config.toml
n_kv_head = 2
rope_base = 10000.0
lr_mult_up = 0.929
MLP neurons of a small language model. Each row is named by its layer, matrix (down: output weights) and neuron, and shows model dimensions 0-127. Each number is 500 + 25 x the weight over its row's rms, rounded and kept within 0 to 999. Numbers have three digits each. A neuron's up and down rows have the sign that makes its largest values positive.
A block is one neuron, or neurons of one layer that tend to fire together. Before each block is what it responds to, as a language model described it from the Wikipedia text at the highest values.

Responds to: Name-completing letter pieces. Short word pieces, often a single letter, that complete a split proper name, mostly foreign names in tables or lists, such as Glenn, Darko, Ganassi, Estádio.
L5.down58:498508478481467489524519492466512508493489519467501515481522506507468519525497530499500480522526461498505442500501521521494500464526507514524510515436522511482488457533487491499514546505523502448472500535485500526522477503504529503467509508543525472530480493448464509480467526538469533427505452508500513487491472500479527533511563472498494524543504519449485497478480501505544501449500
L5.down92:500522526477519490477475509556456499502458550461500525492483505521476494486508525516469484478501475502527465465511479480507544501526548539509506519412495492473482475531523477500466481485535571473509494500504537488502526535510472525487481490489558478524500477471506506513482506472521475452509467471514547471502533545484538486511473465561500488526499503485496540507476552508488493545525
L5.down164:478507459451497484527509461518492487539479484505519511498503496494480503513507538472520509515455491499515466498498473516520528496461511509470505476498464537525519508454512491508506464507458517474478452518506495497514473555577510504533528482544477515521494504461512481506488458479523508501485494519500517498536486507555507491489496486481497521493466554461507501501515468533523474465525
L5.down435:516516483454478474484508504488478532523461488506496516503506436529487523508551506531543492544439462488512519491453499495472534481517520487505502557435504522500471475511534488504497539469493518508508526497495511460476494493504486526512514511518522501499506528499519451471495486525487513500497488475506527495505518500493487536534489445543522481460517487491504496495524457464536492455446
L5.down441:526545466506496524501511475492518498529466510488519477526497543495522518471506505491526504515508452466488488450499530490526487508482439535494541455464507480511515496522566451514487449506518515495475482480480501550482514526499496492541490509492562488523488496505460486507544514509498493528527507513471497492535495486559514499466481500494536494531490464486482504503492502527511536473485
L5.down456:510488485521499463474552419479488484533476478526516505501525521491501495486526524503507505494514498493525497465497485558529531535528449490488521488475509470480490492514537508528493501501536493510482513503538461513453490492522494512501522514516502500503488487482503498521527451487492507536536491490458500504522520518498507491502503487516531525525495527494495491503519479537509499586473
L5.down508:453494452474491542468492498510485512522535463491484531490495486545553527507512504493491511495429500509498477525460495494488507508464515499518507482469525505493505482485495502538528502513503554488494492547530493537496463475516482511496482525475504558496538509470487547532469489507505467517496495464486494428519533510481518516455499510497519454473526480494502513484530509521512470499508
L5.down545:487519515502491472529465507560483494524545541526464493521482493576498444465482500504454487533526483470486506486524472488460479536448485457486500524463507495523524524473534494469491511450459487557476537503537487490474522482517506497513474489492521514482485427484518525484460514495517482472487502458519480492477493506514508519479486471492504504498491471552475506493502456515486506477514

Responds to: Cell and parenthesis closers. Closing delimiters after a name or short phrase: table-cell pipes in wiki tables (Havana |, Title |) and closing parentheses ending glosses (Seychelles frog), (c)).
L2.down30:493482511535492468507537508505488492495536469488505516466494467478494495530480476547479479479478516525503539527484518492491493501468537511500510534468457508487440465515476538503481514501507526517523521457486538505444485477520502475535495536514428512499479486494523542489503500473475485476496483467511461544498493484513505488481462515576543501512456459527503455506523502534528498483511
L2.down85:529519518503486519496491478488488485563526472482524522494503430487514487542463520484461473493510489513466537568531445480437513524534495505469480520482482491466476519503540545487512483489500493493496494497505478519500499511512488466516467499539531502533524506451534512527474508548514524493481472458550500571522464477510495540493491498492529519483530452515481482511543503450498486492470
L2.down190:533464496535505555503544484513474501519510515445533506524535506500513457499440482506481478486502499490505531555500485476516468543536510477519510526405457478509457471505486534551499518461489521505473495497531497482494513510495458521502487520484530503486448498473519508533485532534498506494479475465532523482472497490470514487485465516511499532471538504545525503475556526475494506494505
L2.down321:573519508542487532525499436477527514505526496542483527473483496507489530528516516461529501470539514502456478562448484479496485489496485522473498487530476493509502500544490474522501445536503531499463483478474516471532538465500525482510511498472485497550520514484464495492471498535499477520497446472494530482465465505504517474475468568489521524482521507513515515475516447502493514503557
L2.down388:487484473507488496505503463500510504528486480473564483503477489507509484554481492508501482514530504521500496553512490518489470539493527535490517495483463481496507476530485480492478492504506561500521521508508508478474492454512519463445519488517487480503484469487433511490509555552519486519487530444504504495494482541489481512499521501486504485530491490521508531470508524531524534499537
L2.down418:515489468505459520516498469526507479528472484484489508470500449509550483511497549499490511513491488521529554517509492488518515501462509504489468478447492478491502495509494482504500459517496481443488447485512514496480520525464465484484503522479492499492573539455521470491497489492503515569536516525481495491503532509499482452482476509540528528507496538470490513545497507482507464496470
L2.down430:498511496478511502505556496493515469551515501463535507502539471506443487491502487488466517473516490543518533525498537509460487511465504501489488528448477469479519474475494530500519507511518493510481504491508479504484519526502487458537485485535501478506466543432517503503506480553501483487495504553568517523461498535493486495511461525482538506507518492497475490524540503485476517503500
L2.down572:541503501526492501506456522502565490509484468489499517467539499481511490493559556487512499479488508508498559526521525507500492478516494482524476529443479547523495514477483497487512426540492527487503520532496515496494502466483519515552504483514512477538526545408490516483494502511482504545494564487482498505523499472532495496519502515523514504555469510501476494483504480508529515496505

Responds to: Numbers in tables, and "games". Two-digit numbers after a colon, dash, period or dollar sign in sports tables, times, scores and prices (2:21, 22–21, $74), plus the noun games.
L2.down104:467487510506503477486494467532538533560471535503522524530507524434482514503484486447545511441531480495495491483529492492531493508540498478508504512525457473495524515499487469562498512496529498470480514552505533498496493508447510478464502529486506466501463504526483511504505497519486505519493497515490495510503481519516500494536535492514478463492519520485496536492503508536573502501540
L2.down161:495487495475520504474515536492489550462475536521521500486479486466527510491489556517500490562540453457500507535461476518487509489501518492518485471516489516460493519514528493519469510467491543482467494483480538523511519462454433474516469467469511507544513526537524470490487518489518495512501500468517478503515463491469472496490551519516486481481495502518510499448493480498474553506449
L2.down196:456505523463504482501521482504465517477462522488520502541525459532472538504535500449487504525498484487499499523489466488423482511502504477485463507472462504507540540501496487490458527485468491526463508482501503502506496490506471473501501537512476506489452464473542464519516548526576493527477465517512485483487488530506471489496477512473509509525490535541509477514542453483468529429468
L2.down201:499510567524507486487532496510482500484479484528508487533504512483488544477519509447468508503513530458510492503499479503544482491502496426475503480485496493506487493484501518479506496485498488468464472477503507502547494540472458523475499511486439497521451461484545478497467530507522489482444516519483494515501489491443462521487488498473481480475486483541493486459539472498460473508461
L2.down231:508503515498496488489528491482527515473505471508484490500496484490506500524510479501471503546552487497507479480507501498503488473508505508493509530504547531509572460507500521498516482526505486499498492482465513520494511491495489503467489508523510508478516474518495538528461477482515487504459460529512485499504484511519470527491528478479500517516525474561498475496494502463460545509478
L2.down452:478505470497498477515502516468488477513529433483451501509448490511472507533519503446505514477507493510553469510556489516441498482533485507515472504514501487474475502504496525498467478480465491497549527500488514526542484485509480555500520493465528502474522497489492520485508516450458553513559489491535486494477483471476478517499507558505483512490475514500507538483483481480500557483475
L2.down531:506511504485495435533502539544487531483457499504499481485534510504535504516486522506497476513502472500454438510500462502471500520449497499490461536483474487480456549510499494538441525464509508454488489460494544511506498500479472503495496527500512494475497483486542492496477530526486525472467506504499475499497491525522449459450487537515444522490531526506495518538534512458493495566465
L2.down606:494482512514504530501468535455512518503445532486510498478496526464497480494509503496472502480535502523507475438480454475458552499522464527534502514504514534527489494500502503537506503468500483521501485461498479523522534468497477497501504509506492538471541545498524526511461485495501502468486454525507488492482489448505526499543491486496501529455489479528461504482506475464511545567465

Responds to: Closing parenthesis. Closing parentheses ending a parenthetical aside of any kind, such as abbreviations (UTCB), units (94 kg), country codes (BLR), or translations.
L5.down65:534510496484502495495492508532490532553511504532512466492498517496493464484489501481487469503528513447505537528484500488522483531496508510550532508537425481458469538493526483526488480474510530490497512505531489514476523482484524516477481512523522486504498493447498516487507506494486502497515501416513500482495456488540493512524504509485514510474505480511527514486486520442534495518495
L5.down143:508472530502493521469498505508504508458517498470472479476527527519495473526475509509510509497504516528461510464469476537467463484515497511515523476466509511491491499533480528508491489502502496544505470495495463482525501506490507525463482432485504520548523542517463480443502515506504489484481494444530483488452427485493458511534481499512519490470513528531505529530506469479509510530524
L5.down149:538543514515513466540523531520487503517484455487472476491495496540473544490515501424499497510509518493527494516511498462494539503518532509473457481430476535507518505456475463504504500494567526502505510476501489505468472506522493475483455470477510500501508476500502530534505474526529506478473509478525460463507541471503493472521512556507526502495463508515498492463523500476462514498499
L5.down201:540527453461483543486484509530513511545516495533528473462515528494498467532494495503475485535505511448479531528456461493504480487535479468481526522512494460482470547493513484537500475493520518495471515499552494500472527522452509529497521505502554509516528504478510501495479490491489526451504501447494458485541469481515446537526491460503481480477515525491495530482542494458495504493520
L5.down207:509493464484512534460501486477498505509466506504504452500499493495455541480472453488498451517517473478505478531523499514535489486498514458492493488524489487469491495531503497519468512488533474502465509498494499520509508490526469508531504481545459513479470491526457558449508472490537513464517493476534457519482448489520465535479499465546494485496532523472525503493536508488501502505477
L5.down255:496480462520513507524545511522516521502516511538530513510506489491486503526520444510523510524509468486498503489496487515508513540528505535477512500525493495477453534462471458507475526483425501540526483482478532494463496492493538539500496474508506467495504495501502492532513512483549492469496481496510535509516507489500503487497518473509513532489498480510544522525516527522530503530513
L5.down256:492511489494457438531502536542467499563516499516527507478499487501485485534478464480488524483521481507488520503441485501476503483502460500485502526529445512488458507502516501526467524493547539498491503481490508519488478570488461512506475480507515555488477528479512545514554506515499508464499461472519489497463538483469502484480546486496485507509472485495494493495497517497550514520490
L5.down299:480521514485475518504513498463469524500479520517534505471522471556491470539468478517487459465530540482500537484502502553503458509489491459556552510509486497536542534467522458524518490466485503488519439504560467498500513499488537503524493485501490508487517519477465515467510499519476505508508495515449488461465536462482481551479476431481506518521513510453477472476476514499458518478515

Responds to: Digits after comma/separator. Digit chunks right after a comma, dash, colon or period inside numbers, as in 5,06 or 1769–18, plus which after a clause comma.
L5.down8:539567500511508537514498535505485478515514466503465526468481457507514533524516523476491501502532524496535511465488472495496524468511481496509483496561490549521477521471491480510487507488478565508493490508481483478492473512475547517509474482484482541437531468515552548510493469540539419479513498522530477492492519499526463488516506524501498466462498502529509527496495558478495476515496
L5.down111:516483521489481525510530492522504482519523455480490542466527493521479471483483512496505520495462499527491503482503530492512493546487506534498496508520444514493456484485554475509487560474465491491491509431481510498497532517491488488501479473490507471475501502535489424509467512524541468502501519508465541519490542519468512513498518474515431520552504490484559503506487512501471473498497
L5.down252:511491536467466476532518502517460503497520526493530525487492533439494464494469471509486461532506486466532505491495442463492510461528517504525490541465535477494493502495518496522473504535530440484482483497505524515512495516462470499518506491482476557533489473501471511531514482483460504468538507485497484498533488546438489524490500525475503456505508549541508483513511501444484521518473
L5.down278:512470512504521471500569495520534480504502469503472486539523467458499467498522540454477505484438484490498554495507502494491499471503491476471482489504504507485456518515472547506538479488497461503504511493492518538519501530481458503480464479482526505572485461541525448518539477554501506483489563502504533466482502548501510510525482529501502513538469452524502503496522470481497470492512
L5.down547:546486493507523474492530501487479514490510531488508497483477500489521566509491512459512489515486479543542465526501461480496540549490472502490488525504493510517498477535550516559449464501475522484495521537531492516521517504511444466495485490499471504492497475542502507501512514520459507507537503528487512496535558489490504509482498463526510523484517492507498440523548551504497460544487
L5.down551:520511487480541513480481483505495458529483481494497491464491477523517509519485504461508488503491457496478568519506525502506472514459475447482489535500480499528520506521517466531524452461477500483452526501521531503530487525471533506462501485471495468515492479451458511488475500504443539544535524482507525543512508490496505454460544519478510536520491505499530510549499506501495488497520
L5.down552:505523526473547501462489492524514479495487501497528479479488489520512512537529515529449524519499481496505509525531486546486524500551508523493465473459516471499520525458516496524477492478506530504482471506481484475462458492474481487500486485469580499505526514518512482490501532478484499501498516514516487519504546519473482491540530484522521469499508525473497484477474465476533525512483
L5.down634:510517461478464459485538465479474518491494580529547493455508472515442458521472518469449457513549480508506506517509487506511494524489519497522528507425507470492470514508514490538511509472540517520507432499467532498474507546501478520535468478506507467488502547501521485493504533469470505516493481476483493558499497503537545486491554494535507499528495496484498517501480531495496552510498

Responds to: Mid-word letter n. Single-letter or short pieces, mostly n, inside a split proper noun or word, e.g. Stenhousemuir, Lonnie, Syrian, Sørensen, Modern.
L2.down1:507451457521528497503525545518491548490477513476518503506491450479511469502494461529507492506479475466521521516466524520475451507507485531546523506510497499493468485496536516456434506490497490472495501501485513490486529484494432536469480539487488487483468476490456504489495536506485529519471461454525501501484517514490525494509491479476517498510519524464504485527510567507476513533541
L2.down92:515482468487457512523508510519483496507504507493512504510499504502503497525511510500478488471509520496498457538467516537492509480470528501489491489502501495516527487531499486504507525473523547524466490537452458511458505519501502499484484569492517468511499488489558546509482510515489515504474490540469492500543474542488517513510498503487517479481493498469484518497531464510524547484543
L2.down187:477478514532509479482508492503495532490467492529511487498486528477536518475521508486480484488452510493471479507520522559497473500466516459544472501477529538539511493453505490459458464528502457503506484494498467478523528510527497518477496521528485459512434494533485497482509477516481491504452468503514464513493503527467475510521528505510524486458478548484481507511458530502478557474517
L2.down241:511488449497509514524535500505513534482493507501529447479526483507509562506481534490506491549461533460478504486506502494511451490447520430495467487512491481522481480499485502469453559481506525473480578487467464465504515500521487526527491522501518499486506508542466515503469490497520492510488477493485499504475516523504543535472445510497485466515494506476479510518527491480523511499514
L2.down338:485499479509489490514534563461453497501488506521526473487485500504522533514494545541493472506494486506552540515497536492501488487484544490492513501465487496490463519479490488479494542489528531532528497474475519489519544528496507511522498477530486486474453532454483548475477510537527501499487480519517485480495460501479468472513473503529481578481466517466485507545451557550485513498521
L2.down386:515535510491530480469514506472502531504498477500510467527511492497508521497508485484441484521460509443526493463500492499491494471511523498510472501480517500506487482468519533473487503498531543501489509472490475438480492511496500468456488504552516477521488499485508523514518520462540516474479491487492523492497487530499496516535517478488489521547476538534465548479505513483468509542500
L2.down390:502491515449483455490501525543460488531456541541489482441519493493536501524498508514467511527462451509489521527464487525494448543473525516504523491533494499490482485505524536493476472505494537529480472532490499535513499506500502554499480501472537480542508504511503491539458554462488538505487501538473513467502508519503465463520491526492513508510491568529517460505548508534490504518528
L2.down624:500527483478512542518529471524459502489503491515540457550510532539500514511460513499526501494466508515488456477495479524509521506494507459532483466503567523506474477500471530484486535502497487459500519526524502499504472519496524510516477492484495478538466495541492533500478532496465533511482512537588551489503449471498476504498500489486507518517454511482516518488471512525528525503492

Responds to: Inner/final name fragments. Middle or final subword pieces of multi-token proper names, mostly people and places in sports tables, lists and articles, such as Maastrich-t, Napole-on, Taup-in.
L9.down172:517524459507472511495515487512541503537515511518496503493491520532513511447482511516498530532511533453484527513490550516502447489537507439562463495471514515512483475509529527496511500524541480489493512493496521476481532488510487558500530473490488508503509526521458548504493507516518489494479484523489514483471499513510485509534481522559530499499493533467489474542525453476528493495493

Responds to: Phrase-closing tokens. Mostly closing parentheses ending years, credits or notes in lists and tables; also last word pieces closing nouns (ped-als, ass-ets, Run-ways).
L9.down433:489508506470507488526464531511501498520541483507510462505504473520473513502511496485499529498484501504489519530461495518477526445511495500497537485380485513470496520500484463465474485504467504510451492541468534536510510507509498511492464500480508450471507493447503509507556444471500531493513534493535527493467508450518538472490568494485461523490469495513482478512483463457500472499538

Responds to: Numbers in data tables. The second half of numbers and codes in table cells and stat lists, after a dot, dash or pipe, such as 58.15, 22–24, −45, 91.8.
L9.down419:471477527470513494480530507571502489505514512516511495508510486556520454503533509558512484497547472504513495473520505507526510462480506550486451491423473493536542514468475461474533526527468480484503482459554493525497495509512529525540489507476479488511485475470475488466489530508531465503479521502534477513497498522527490513517529510542512515525542480494521552480469510514469524467531